MLP neurons of a small language model. Each row is named by its layer, matrix (down: output weights) and neuron, and shows model dimensions 160-319. Each number is 128 + 32 x the weight over its row's rms, rounded and kept within 0 to 255. Numbers have three digits each.
A block is one neuron, or neurons of one layer that tend to fire together. After each block is what it responds to, as a language model described it from the Wikipedia text at the highest values.

L2.down561:173069104076147122161182216089130136138064127120136146080132112157156128142156122111157130185156195125126108137094136142153147170163130109162069117048158116140157160117117132142044133119157130123128121218094161059103146134112120121098112138166135087060127143171078113118129103152135110106167124089177096144146147118159125131123117120167140098117169126138081225109137139112094172149104150082164154199044102066176135164092154118138125128149112130110095094075147081164109180149176130
Description: Table header separators. Pipe separators between column names in the header row of Wikipedia tables, e.g. after Votes, Apps, GF in election or sports-stats tables; weaker on in-row pipes and LaTeX backslashes.

L8.down278:105170143144097138125164132204148164096136145139132095143118121184141138110114129140165145111114155172101163100142197138159124114099148154127149140112145141158146095151108116169117080197139111121075121110083099122111155108123125094184168112092090185148141078158116126083090086047182147096102114156178101105111134130176187093211099115178072160103120128148137105147186111101170186127140159088114126143070154136096108109111099181078103162099184092096130160151057155134144134144174113
L8.down516:140107155132086165112130192122125105094086156163154151144134160088151109140174192204169194158101049146132122157099123123107110194126145154104179123125119136140139140062194096159057125127112114118125108138130152160137127105126119109118081089092182165099158118148094137156121056113152074164080107093083155107106187129102146153087176096135095124130167120110141162188105093166152083123118137092174083144141110124147112147175170189156123165170141108126101088128134130126131126107168085
L8.down1191:156116089167111124077089110093111124131119107172070123166189095130135107121166147159086174112165138143068131081095133125110076177150152139075149147117130132155133173112141140114095112124112076118132140089067163109169155140193123114113136089163141157118099090070110109082185145086151120116146172090078125123156143054183162160140188134134124140092124093125133181124132166119129147101115152083130158085201106073098147103118126133158108112112110099158099155138187187159149158123095213
L8.down1239:098108110105138154111145108099111179137145125060125189141180228110115099125141172161148112132081175134138175103137142143119129080102124155164132118134167122135110167110136107027132148118167141160133073079094130154129129160093125075213151124063085120115104117147103112073113087162094137103127140158076202135134165123119131133099118108138136148163142098147129149095103073151046094154135065102153081107131110047145160132113130113038117134165099115133158139074154147160107118135153124
Description: Line-initial word starts. First word piece right after a line break, "(" or table cell, often capital C (Census, Credits, Cash), plus table pipe separators.

L2.down49:050099125149110129185130114070142111117117140159149122087078133147126191179089130144118110147153096114167151129126130127081150070090127084081117090121150118173145156158139158106161208160109121182060156099132109154137144093159081142125134121121106157127142092149150162093135078102148068178088123144110101112124153173180087110104154127091073154163135072087163134112143085164157107135126122184123101135118189131162092131186144107173076154124085087160208104152157084103098095152120170
Description: Word-completing continuation pieces. Final pieces completing a split word, mostly CJK characters in Chinese/Japanese names, plus English endings like carb-ine, ch-icken, st-ole.

L8.down52:147169096075161092135124131131135155106130205104075149094098129093140112089165132149140136117142089116126149139117171118113095149092143149151156093148152043111121133170168125147144154080095095129141118126121146117172116136081147160115131160116170135139197115090137178124117127105125124165144074184231154134169124157094116149113143149144160123161127095179135107132099102143121138106105125123145101111146144075062103063120117171122143106138094131177141111118125091155093149181159085
L8.down378:087136105098104169084133105171139115148111159185186130074107130128111146119148127104143149172133146156107093123140119085131088140182124156181073173120134140150186096177140047066120068107094074131103127136093140160140117092144133094153142095093139146138146131129106139101099123137146140080186145105041139183192138155115194169120096099148146131094218119159124159130139133135096114085076134134078189134177168108090088119167119157103099146152074151107142139153089110094110134095153090
L8.down858:149110102175176122188126101175166124168174106152144142113145088081129139129112129132121107160125070131165081114155138123121105125083144109179155138118139140180126102116123091127124116145119108142130186161102155113125137162099078046131168118156196130132146164105112072107080150140174095041037102163141124078211144089133109088192149135164133118136156120135116183140160138131103060088150133148063146141155054172163170157146133135073173163144155120122177111138169135175129096156053106
L8.down955:133116112164167050190147127147119105131171116092211106129156121123115105118106209130096137082157139129145144138121126126103120115145107117179129144194117118073133086124170092141085062159191098153145133096062087106092133158136124130104092240076073107108093102166122148072178115094160120084154137098161120135125144161097111145137151140096066134136152158179129126105141146120117108111132144128130135135161200091110172097096123082066130181206148100091074112105156114144175130154169115
Description: Start of a date. The first token of a date (day number or month name) after "on", a dash, a colon or "born", as in (7 June 1930 – 20 March 2014) and On April 6.

L3.down47:162101173159051119157122140178117127104127105150169159166143077126169108191138112091105132137131145160124098129121137125095153110117081112118157145163101151193137133060104120127112185122107136151152096168104097102138108196078142138119182209180106081085097118158186066124135166130135146107173121098128167114102168128051108081065101136080102100113166146098095149164088108084092161120111133113112106164102024099128099132138160121089063081127157122094118110204130108131145138140167133
L3.down87:121068083117151143135131163092164107081125123101188099123198114139128107143157166134160110071049117182188170182099200071081135133119085138204125193062112124129144193142134089156138126152202112046107185143096140107138138082182119150077147115132121097107140165141144110140092110123118100110086142146154148139147160137164152144137105127104104121135147125090089101141116081104152154163108110068146156114147125161118091125153120086149149124103105152105114136094160165114159141084131067
L3.down119:089127125099065124130115135130144087134085099128167128099139164106125046117118137155116143081180176085088102140146108116045206139100130184167105133108148171131128176149126158150111142200115149113098182128155161155090134107076152148111110153095101158120107042128155084103121072152063130159086179093110125151113124113149106096149138024104116189124095147101144059214092154126147172124109069139153184127089134097135120133148129156136102074126150095123153133156180165099151118110158166
L3.down197:081152162114104181176149071133137165133170188125161128098158109125156177174114135145125139100114115109127148071131161015058122132111108119095119148091159142170164110128192096127134139143132138140158077152096080110134142132063136132104125130091101085158140149090057136079123128118210111073178138121133093129125142107103129121104134138121133099050163165105142150099151080165125137128099082141148155212105079131168066133138152125161103102119133153170097139148142117124142162123165191
L3.down351:149101120155112094136140126122190142128094125132117118126134143122091113140105243157138127149152191117108133098137109155144134114092093128131151124137174142127136150113163119108173109166116172119183113160129171106106154066143149099137141159206175123072132129135137113146127101144086164067119149119150136115095172175114146026064121094131117104117125174108187142121128140155139158187112103102167098163168096105212129098142132112155145146137169103134162151107160092047107128086147141
L3.down417:156099140149097109127101255083144192150117122130148176100111129141100140142141156137130139130151199140112139054090147139118104118180142118096105147060145129117116145060166110155102149118121139207139084148147090152195147168068140109124151181123150101088131170166141098114114161169122156158183128097200101104114171150098153100056084074126093169086091109160089130095159129120152195121102078147095101168129081108115143091140127087147099088114148177087075103128148170140129117143121111
L3.down582:079160132151094116096105145151083084186148121139171117107136115099144170116127138173139154109155162080147079124137119133081157113137161090138127171120138150117079117136168121148136119138171134091102121155146109126111097147071092152140169111168125140076146157126149099164099186100096154126095050070162126144150106155085109121147147150099044114149077102197140138114088154156151129096163055055123178122121108082103147131098170146132136114138154056103124166127112077134125157163123155
L3.down725:128154135152040145159088105130125148121128148116133113052150080149076145116146114117108155116151142106087122091109105135040084138133115136071077200153121156221113114050077138123094110160152135175182137159062100190156125100157169119104168165077074086137114128147161099111174132097082139137169202077129123085167148170104154170080123088092136163124139118083124135098168120079130173095120141088116148123081112125165122156146139091118101155145125154133134118141183105140120135129143167
L3.down775:099161090121132166071089156112135146070134132176100124144128135132113092075110126125173089126109099130140155199150096120160107111154086144142143175107138086103171150139144182125157130145127134096128154213108041075102151124104121104117105105160106127126140157122159102133116153118138095123091203095132068148190131161138110146120131133079090111130161146117155129144096093132148130132178121169161123104148183098113133091101112159103050164126110168095083150135147156142233110124095136
L3.down802:106146089148133138119157108127122150145146126153203095114066152159111156129188063082149107119123114136108125193189141118165139110106206141172147119135166096136155120097182129082138110169194175154105109117142101024099085060130116175125140131120137150196181106143075130127129088119114151133151080085166152110138116178151110115153125121078067147186125155165172097094149097145162086121122175106155115101066093163095061198084164086173160115141097155115212142137117122103091138129128148
L3.down921:094130076147101151064093128128124088112127126133083148098116195185083151154114182162134149109151077040100098187073154130111119130122127092107122119083200106161092128139138125074080117146146140066112052099167127150155183189095101135097141145150163186106105121117158116141132153175084135084080099129128131158197175198081054121163205123123103117157123172175124149110168067136163127182169110123184115099117108097145184159104133115121109128075160186096063146138130125068124113141146100
L3.down1071:149118198114160123160128160181187119095056123160148150073108118129132168147139137124135166137095128166076128099136138105115162083113064140145107096146195124190089130146058175153172125090143125144164135119127148096143109137171143131089113144144179136110123096114117136091138164123167093122109131144100118150102184064107133140123091104137191155106111083062085144129117144105117124134124135103160117101139147129103122101117129112074146111138132180147177124157116088152100093089120105
L3.down1082:158120153118160155147108176157103120072099084183205150108105119118119078145163047154134113133073164179125121107146171141146155136123188150121113192150086140126110066141165120111144071124155097157099062155082033129115153068127173119127127142115182074158103145185134100122099083156137172132123147125148128146114162166120141127122115150139100196122094113095150120132151105113131094106174110130152129078130136126081139117135199117098094119136167134154110105148136056071116130107083156
L3.down1109:093171134164130136126137158093177141135079117123149103147130180132087083067104127104136172139123142093140155131114113180101104145205119180150163110069093158156103157137094111130135115078165132104134068121108124051043104151148172097219168112157157127086161117145124098150090123114123163102141128171125101137072124166128077173173095101154160129114121108158105124106115087156138088096158177191097100151156105102110091131167145132169072088144115196149149169144152111166109104143109073
L3.down1119:106144113105183131103085134130132119150168120132135075128133099147125141138103106116128144099160119034162124160102098125112053150170102107105154115100144076097120135102106164107098157131185154116124095141129070067107113079129191074142068087146165093094115120102158160095176141162044134098159142174149116089139153059159090136125134089073229158195131117093229119102091122129182125178087084147166129103112096187132089161137149170140097113088115152124125132155046155118110116085137143
L3.down1253:147112115120123084114140159156169128168130131091108122084085167131149111158162134077107111111136163099136139129078118087112123087210127152177125136103142085116170124068074079180110094155142157086194124172090126152131106138095127138150128173120098111135101134101161075165165102121147171159095145193106134105082128115055151080181089109137156092172132109129212147116143182137167168221125105100128099118113127106083133154142089111104113146206130132134134138152125094152142077140178095
Description: Table header separators. Pipe separators after column names in markdown table headers such as Goals, Wins, Yds, Notes in sports and discography tables; also mid-word fragments like sw-all-ow.

L8.down95:129117099137169115131195164165114141157102103122130151171106098128162132178090099139137107101216107112149080131119156145121127140189138158147095131204170119063168124133079077156079144125128171143161140100126108154102126083149078135089105098169095136113233180135107115092128086139142097164128161088185126101129095162090182131114153044121174132148136121116150106074139120095122111136095114158166115157130112126094095103117078126100141148133118131078122144120134176122147116105147122
L8.down441:091111135110136129123147069116098083130123171097105117240200151153099118091188076141119055200114120086121146123109175160157147119094131147114148125142059091099124120106099077075124137101088150166131111175109151128127076132102176144136118131110110138194110186088135122152135216145150159209133141109091151100185121128096127104144097155094088128125090108173111178117179126141154154087130100153126145106070161111099162133157190171185161097095153173092082128136111083168162136114133124
L8.down961:075181142177100155176078146136106089160059137172164129163115147149088127116179096121132162080160159156138130163131217071139050122112135170120154123131029113071134131106100131112181126129080139046141069139128143144115135074152128114121114089146190201200184137048129148167123149106162153159123105176092099147178109126153140141203098144128086112157086143148123155153124082097104160112070154092138106145125175125127152151153094063116191116180150127119113139103178106093094131107080120
L8.down1175:123134094053095114138108164090178119128098105148141126188112131115106150180167113129141093126092113083147112122103109183144175157158101080133161119066127136194131123119099108093125112082165123120153146149134063073110117133125162115175193128155121108164121142086123168075142110167121121139078167142129179101146145159154138110141123138140168155168102125159144115128113123188077115115172120113106142136082142144103114125091137181119098139156087075158139106113143146109112188108068102
Description: Comma after noun phrases. Commas (sometimes closing parentheses or quotes) right after a noun phrase or digit group, e.g. "songs and dances," "four appearances for the club," "72,044."

L3.down43:160069132168144157083126104093127103147161132175125177134173103184072174114136126126081177081135079137148182140116126094130140149160154131150066104145100131104140075112118134089111136165053136117101133134154113114178173024140120127104126118124136109174131093044175093184197171148129100114117147085108125105173147128165096092151203078156155100144107151115138098195151082099166191126114140161132090039153109120124119111029119126112140157111171201124100115154092164089086083167125121
L3.down110:205101123125114059115093120066128204108156133100186091136126162166099127125191158139123112153144086132123080143142050111162170077160158134120160189147131110119153083121160061153087138165167118108142133158146102133113085087096160129123106145129109117128125169116132108123101155138152115154124128126090149079177104151089047092120193135068080151093133172083112112127136120143136130145083131148179097141142123155185138149132135124121197150166126128138134160086112086148149184126152053
L3.down112:158141147158135182088111148165150080091131131075116170162135096156068149134120122139144139119135126151113128215118114123179111128118126151156074132095142086126148078095193084147116096124141124151082114091142135221104121134110147100050115100093142104127137122147128130103146102156140070111125139175158084174146131104149160092143126089108142156126144174170068085154175102184123154111160102132120177107146189168098166130077139169107162095112102128054112116153055126165071113116095095
L3.down153:181087096164101099080165141156186104140147070071161149065106125130110129166141116218113094086162124111119123118091178108111112127095117128091139105157148150093113158118152159120137124173086117162078128149122152159145107150188112086156141144135146178082110083106117122138119185128047140192080107162101098157165150145096112136116133119145156141103076095076113169132118154129119137147093077115135218135106162194143142100128083119156110128172123142115092144154142096126168126141120143
L3.down439:108084097114153104091147141215131153115154095159107163112173141174136151132159161130104142136138174122128097077133120115125127143160109157108181131106089083183118172128151157183110140190119064055121171087121095124084112126098124162045171139159156133136116066163115162122155163179116114106085083164088207086099139162210137081133109105158119063164117093205102113130131091164150145189106173117110093134159187103115138105132101155140154138141082106102085099155073157093143168161092123
L3.down449:178120128103126145115160142110088168156143149117114124151136176120107190089159081152128153058127072129113118118200125124167138164118138143105152137204107102092117118066094115152201172198151148125145135115119152137138099204096160118137100100119118082101102151114123069165115097078192141109143152156091145063072158157114114085135142163200146108140152115150090122193102154192150117145081119169133155125078101116158100126140087140114125126110177141114129150084121070113092124194129114
L3.down484:091155070134165116147169095080107083089104137095116208150122141136145138124121130143115138110088141125164099148114109201068174177142180121167119110173091113161155126160121110119122091120091112094135115124113111073117084118114151149123120205081132109105061082066149203144133162151124156130146144126147022107197122171170107084135147128107168146101145117068093122148153158152129140119135107099170163152107102174196170118136099109070142098119142144127128115148115115155168123111108128
L3.down567:093123099029142118147120120198132138130112132085105096083129152127135140096091183133148144171098108139128084115178150048102095104106106119170100146118129183126117084194148153119128138165127082154109201152096147143125153093127129095087165151149131109160099148123094105080118139129190086120101145202143148075111126162120123130108126123075089134165105088112144182087122126122132108092136186154162096080153115159183135096172133116107091122119096124119156127114097125142172157112115124
L3.down640:081114168024175041143153132168173117195142139123104099075153118164107131179085142139110146148115112118119134164124140086118126144181137092111119103141102148134071114099133138139169118105086109096154161164172167153133163085126112148101186139123165124127159104148160082169120151155146114171129185150106185142130154141138141144107175089105083139142111116146080100181142085190133150110142145125127140112102074150142132156170154126104167185167080088127136102176178132090124114077151157
L3.down876:147112128122155113167157108091139130134073120117127122114133179114152126152137073118159124186166106146075140118175135135152114124146121105146137128139120097113191095135090074192093123126185117116152089117123142101173171160070080114122092149149178137186184075119110107072104129187202215121121072097151127116135184166114147142159121193132117068106058143079138150143176112149113137124099135125137072048170144143119168094157078151129133145184137109113141088075136070072153173093133157
L3.down979:102095138110100090159104199100162076142112115130158128127121121191148089144085082122097107199165097120087126130106154127148197100105151140139113111138088153086132163175122102124093114177151129139110157129171124084123114125197127090170103132117114154123162133101204131149121099153063174135153105131140112135115123137118147138142137131096093100139165098090197118098070141104100108165127149123076069109140123127155136165137103138119231144133116120124103110140095131105101102094138125
L3.down1116:139096138124160145069165080117132150103126125104133172162133120167116146195098128121125111110211120136207131120126124103160078146161114089102175142149132156106166085101095136156156073157093161126114115126156115165118159106098190049106112115095139120133106092088113119111165112107163071113125159138085120124100091138179139115176108129114090144154114103116139054127150125177084119118101107123147092152192113094149067154155174125081176174151122130090118139096092156134059178144173132
L3.down1180:142130137086095110139129110194084105083163153124127133119200164184070110108146122130149129119132090093166070074151113151143154086147131127136175154124168119141138180120160123122058097058094106165175123084161113164092054153085130100095124148155185114145161148117083157130056077122136118138087103135122117161103114209119142153095141119091070163181134143119151079113096141117111168095120175170143105090192157130095099123115154139173097093114178138144111107078150163114149124106159086
L3.down1211:114132133159158128163146137106117125102138176154100141150102127124164104137179126134122157111100185112143155137167133040177153127162050174110103155149105144123096121135160131172121102155122119130103138115130109125107157088041118164140135160137179155066103133113143125116130142200124134105140101153122141187089140121067094164139114064127148065094083118133180147124201139099079111134112141121133109154069062099152130129026145124096167180172195121144027139192103184143141095107138154
L3.down1222:058151133053113080227158149122167086144171096068230135122100131136118174090132121141155203184151119139156111137119130129107095111119159113098114115183096116131155107088098099103147180200108094113098200124119056087116232110141137123135102138151091127119099119091140157153135098108141135106116083103143146161092133119155133078153155131055141167137161117094134134088097151128141147143120146123163029145163131135152077095157108101157130118150132095175173088164152144116146199083133174
L3.down1246:135126165096116134117119189163153107160186074128104112203119131131118128093122153120140094119203117094083083139142124146100102115157108169141177116137138234142113147114141144109126144134101122143103090124123106144129147083127096116105160149139108135149118228126172063110110160112096118155113115130083134067167164164142115123141144134118112102125123145151136118117085112085165152115096123113162152093126121130031159123099073089057129104138108169153066141149146106187126189148089150
Description: Date slot after "on"/"Released". Tokens right after "On"/"on" or "Released" where a date follows (On November, Released:), plus kanji bytes in Japanese name lists (Suzuki entries).

L2.down687:126200154147141138140136099151152107119083109137096133078126109105080166120105160150117153055158126122154137146085167138148087125098105106097128126098107127108205142143114122149185140120080146121209135160121113104135112103147091127134108116205144152101205163128155107148185121128175111084148103112194191137109076104106145158108143117161123143134142162099105103095146139142139120105077173136095096083082138108166153144144088144098078156135108168031109119057094140145119117127166091
Description: Example-introducing connectives. Words and commas that introduce examples, lists or appositives after a noun, above all as in such as, plus like, including, also known as.

L3.down97:141127155133126144147135157139164182074123103164127126160168166084158103139155162114135126086159117111193076151106131180126056151183143181100109148131163175078160117156124127153126107070159168111113137057111146147129153095110148106109082061158215125143093134111131168151101120102089142120066050173115174107111115182131136131098086173112065176129156119147176089108082146155108135182110123116153083184065150100128104088166164174118191067044186104085095155102101119101090129127089151
L3.down285:077175092131186163146200088082177064135109117176153077111108151108140143134126186116096102110114087098073085117142149122144126128145139117214164172123189155131119101144110182121112144132137140143142139097178119080086132148145101184122189116137154152132135117110117140126139148087119177166113118121154067099143112063113123097121130139177108108142169095080162138046133120111140134179103119101133162073131143113106103162178097102145145093170138125126169087159109102184160153155130144
L3.down577:137158115136140145175066140079080141173180136109073069124106155100099149125131155121155124116146161151138088142125133121146097092110159124115161140062121078122136087082083143162155153128101121061000192070117118143084110149162129128161139083114130119146120087128131148134176108087105119157180152138123131145169102158116142167132143142081119066117098184184096163150201147117115199135093167144127177147089141113100129103138141082109183156066124132135089150094126117136119099165146105
L3.down628:118199061125179120155100117135099107093170111130113116133166134075144157113152157103092102117096084116161138091129126107129167152111085079127163075172117120079178093143115091147130201130090206139134132146145092087115131173149185099166157123151175112119144111214113074181113114108119103100116111118183133106118144155099095109167133135183120101139155137122160150195129123111123106226141164126126157108134094126116151120161127108147064109111122129100096080102120154071147103135146140
L3.down643:089104148110066122092176126166066165144125115156106111137154145154172128146166115157127109066106159144164084173115138159129123151153170104150172116111053101122109111084181088197167134124032119126138120135097169122148186091091135114170158170121137102103161132077078161140163139079069155092127138127121109138093117122068140153138087157095116099165173169145155138173141127137148065131102065179144130153097137184139164111071144163128122137096080131129121161114115120131118113070129144
L3.down749:106111146070125101201101117158188075093142064148069115055149143137115133165183168177159162084174132166136147161108116106083115126152081123152169107111147133148107160089160140176123135133084129136147076088117134133124136172183150170093126193118163117112126130171100147114215158206206164093110202152157092105101085113159181145099118134094131067150139130087100130128168138141181087157136136145121169141133126142156157088200112096128102146179103149127193153072132140163159119108131148
L3.down757:131134128149089155199176155119136065155086092097142120167083067127128151175147159109145129063076133091182124148149181091149114150094108180144151085059107169148143115102148094117134085134186122137166115125106180129148120101132192128112175078122199132142113119151119125108143099103098155133118117132098117115138127104130107165180145170153074080194139079140118162171081151117120142169095117106109151135095148148140115124141188110116089161146104104098187160137096084123196178163153171
L3.down864:174142142127181143072143093152187133085102118170095072150124184120137168110178200083146124113170138148155144180117095123140118124070098113151099146052095141130160079164122057103072184084123144168082074137130132101088081108152190131083157098142158108089140111158104165093173072131144142116097106141151138106133124111158101154131086142081122065117123195174146176130118099104152145162070133155151149137127101121123133156126078129188130099120071146117121166095120149150140093153204129
L3.down894:091126173065191181130083093040195093118074153160103091161086130107135110132143199142167086148166147179120156108116156138147096108102071163128109202091151146181119105089133108095146123108062137179080099150140085126184148120128115144137159101136197157199220144144068124122183153120137169161082078153126158137110145057113092140089120154143107102147187120134134166125138140117134105144172152185055124102154140075156162107137150107144099144148114095145111145152107134154099154154137136
L3.down1016:091113093067095106078095110040133162108100122103173106094144122110097132080117107182090174103143148131172095190183105109122186128153168128122133141102111157145125072113150110100156145128163136121145139131140111123158122167124112133154124144097111130120144140135131162152138166126165137139152093193159139117124091133145169089103123161149134145127118136101141168173121110123137070060152166123163140105134152165148156100115144059135149115172112136110141152104156113130137112101197091
L3.down1054:148202084188143152123181136177099115113087131158157166132157121132123147170090167137080160095141109095101101123139160122196108132108147128161133118148114134109127160122063137132067195130077173133157094144157164074125111096159167110081132109105192122168096116124098168146098092116132134127147110165139155105148130089134190183108106146089135151148127147115088063097086124179112103095109138125095121129156165156113144088162025135084173047129143162114126134097100126233075122134122100
L3.down1073:139108197156112109165062095147062096088130137117138106155156149119112140104136219092152138087115106179108122173109112132179158109097095067120193204099120166106098109144123116158109166145131130118089145093135147125109154108111132135100113121117170146125122134133065140150089124125135154080140170164114146083101102120141114120166147138123036128151132174160129167049157139100185110134137147110110184103195125129132153066104127154185104081185125123140109151146117136080124097160165145
L3.down1143:120191139112140125135079214103079132164098110100119129134147201098126176138066139093166113146135074139114143133152123188057131098133122171154126167133107075147131147117148141186149114083150205124169140124180122134084058099095134137145076130103151121109156143116149099115137103177107099105126126162134123125144101136084145140125101129056119100175142092135129141090083100144171119133123140067156161148137102168122108125149098085120168167152090086141105078159027134169124152125148086
L3.down1185:136140132156114123134124183144182072131119156117160087191095136073162143123122156166161111109151164092041193170142114139078136136172109128170102134143143184162100092126136096110092122129094139054141127067119123113109095106164069148153118103118196084167145097153163165121157092136160137098099152094139156170144113164159100121088107086130094139131088113147134173145124137163127119152152127091080157164134050118126137173178118210133152124144157204078092129105139141164130109115125122
L3.down1192:112115154076181091092138140144147132118122099106165127153149144133124140116100124129109129117105128108125076150156145075195118115118142124210092148051146164112106159139152105138093116203106142138161106090217111128188131136160124165130143100153162145101134124186104127081134105138130117090121137104149133143110142077126159120132148073124133097161153079206157081067186121160134098177141142178118138122150131101075173108139049156117125126122113084160152144110105130146100117123163082
L3.down1258:093138129121088123143094094074144155140077122205040094158125152128118074153191189191155155066080078054070117133121149143123111151140102125131151122146144179170164183194101112158128111042171133135126117177086156120138121138120157145115142126096127141157184100164136078158118126102123101126102121171080098154119119160107160100104119125158084122130130123107180141099097189120165140093129145132135112133048146121113095124131099160066131125140114125099141134136087107093097103135124141
Description: List-introducing connectors. Words and punctuation that open a list of examples or members, such as the colon after "subsidiaries", the "as" in "such as", "including".